python train.py --n_head=3 --d_mlp=1536 --init_std_o=0.0 --init_std_down=0.0 --lr_mult_o=3.0 --lr_head=0.00426 --warmup_steps=200
MLP neurons of a small language model. Each row is named by its layer, matrix (up: input weights) and neuron, and shows model dimensions 192-287. Each number is 50 + 12 x the weight over its row's rms, rounded and kept within 0 to 99.
After each neuron's rows, "fires in" lists the words (lower case) most often at its 100 highest values on Wikipedia text that the model never trained on; "fires after" lists the tokens most often just before its 100 highest values on Wikipedia text that the model never trained on. A number after a token or word is its count.

L7.up1189:35 49 69 49 32 42 35 38 18 50 34 55 39 55 45 42 58 53 38 55 55 34 62 64 50 57 47 47 35 40 47 73 65 63 50 48 44 65 39 40 42 53 55 44 52 57 59 33 44 39 41 75 62 44 64 62 56 48 54 49 61 22 58 22 41 36 46 41 60 67 47 28 83 62 48 40 42 58 72 46 37 34 70 66 38 51 53 41 46 59 28 43 53 40 51 35
fires in: "the" 29, "his" 25, "design" 7, "despite" 5, "s" 5
fires after: " of" 28, "." 14, " and" 10, "D" 7

L7.up1317:43 71 66 44 44 64 50 40 44 40 41 48 55 40 59 45 35 51 54 58 31 69 75 63 28 60 37 62 31 41 43 50 48 51 41 58 37 69 48 42 59 26 62 64 45 49 07 47 54 41 67 47 43 24 45 46 39 48 68 63 39 71 49 55 70 39 42 38 45 48 59 59 40 57 48 60 63 45 19 34 79 56 63 57 47 58 51 40 51 56 65 52 51 44 48 50
fires in: "she" 41, "her" 9, "clay" 7, "number" 4, "lake" 4
fires after: "." 17, "," 15, " and" 8, " cl" 6, " where" 4, " of" 4

L7.up495:44 47 34 48 51 41 63 50 51 48 39 48 62 39 55 27 49 41 51 51 38 60 46 70 58 43 40 48 67 60 29 56 62 37 66 58 46 45 78 35 51 62 37 52 37 59 62 46 52 22 39 29 54 72 34 45 45 49 51 61 55 30 51 54 69 32 51 55 57 46 43 53 52 53 41 42 56 54 37 48 32 47 47 64 62 48 44 64 40 49 59 50 31 62 69 54
fires in: "the" 74
fires after: " in" 50, " In" 14, "In" 10, " S" 4

L7.up712:42 34 45 42 44 40 40 51 56 51 58 59 55 70 67 52 60 67 41 30 37 53 40 57 33 32 29 25 47 38 66 54 39 76 50 50 55 45 65 73 59 30 56 33 42 63 55 45 57 58 57 79 45 25 49 42 43 35 23 27 33 66 65 29 52 70 70 47 69 40 59 67 34 63 45 52 55 72 48 58 37 56 48 47 41 40 57 44 60 30 39 57 58 52 39 50
fires in: "7" 29, "71" 6, "6" 6, "5" 5, "3" 4
fires after: " |" 24, " (" 12, "|" 7, "." 7, "s" 4, " W" 4

L5.up12:43 53 55 53 64 50 69 45 56 36 51 57 40 42 42 49 51 45 56 42 51 61 36 63 44 61 41 60 62 74 39 32 63 59 56 46 57 58 40 35 53 22 40 57 60 53 49 55 57 43 68 48 49 25 73 51 49 26 51 52 47 51 50 42 36 51 37 53 49 48 36 37 33 46 55 46 49 50 48 73 37 35 50 59 41 72 50 56 58 56 39 58 62 51 54 36
fires in: "film" 48, "movie" 14, "films" 7, "documentary" 6, "television" 4, "series" 4
fires after: " mov" 15, " the" 15, " document" 6, " The" 6, "The" 5, " a" 5

L5.up649:66 41 51 34 69 21 40 48 64 55 42 50 39 49 65 49 62 50 53 48 28 73 43 61 58 44 34 51 49 43 46 41 36 29 65 49 58 76 45 51 40 41 47 55 39 51 41 64 37 55 49 57 53 60 57 35 29 74 57 42 50 46 42 53 42 44 53 41 59 66 39 66 56 53 45 54 53 71 46 50 51 40 36 45 58 66 52 52 54 75 34 52 85 41 62 61
fires in: "in" 41, "of" 36, "by" 7
fires after: "," 41, "%" 11

L4.up941:47 25 58 62 62 42 35 50 43 43 60 29 51 47 76 60 45 39 70 51 52 54 42 59 39 36 40 43 47 33 66 47 47 38 67 57 60 52 53 61 32 46 47 60 39 48 47 56 43 33 50 65 41 57 50 18 45 45 56 49 53 46 65 40 39 43 59 35 53 50 41 70 36 48 45 62 35 52 63 52 63 53 62 39 57 38 68 57 54 69 60 38 44 56 34 38
fires in: "she" 77
fires after: "." 39, "," 19, " where" 5, " and" 4

L5.up787:58 55 54 40 39 47 73 53 61 60 42 68 59 59 65 42 54 35 53 26 43 53 64 65 47 58 35 65 79 46 15 43 50 57 71 69 41 63 50 69 51 31 38 45 68 60 34 70 54 56 40 73 48 21 37 63 52 67 43 48 72 39 50 46 52 50 36 64 45 45 42 53 72 59 31 48 49 29 56 38 24 70 45 58 48 50 67 51 75 28 44 53 57 37 52 65
fires in: "in" 53, "at" 6, "on" 4, "of" 4
fires after: "." 34, " and" 17, "-" 4

L5.up653:48 17 34 45 55 39 49 29 51 63 64 39 46 82 34 19 57 41 52 56 56 45 42 55 45 53 64 54 34 61 28 30 48 52 54 70 51 48 44 55 35 43 53 29 53 49 64 59 53 42 43 60 55 54 56 46 43 61 40 52 39 54 76 61 54 78 49 66 28 57 58 60 78 54 79 69 53 43 32 74 32 69 21 37 42 50 34 53 53 56 47 58 69 55 39 53
fires in: "3" 49, "4" 31
fires after: " |" 65, " in" 5, " a" 4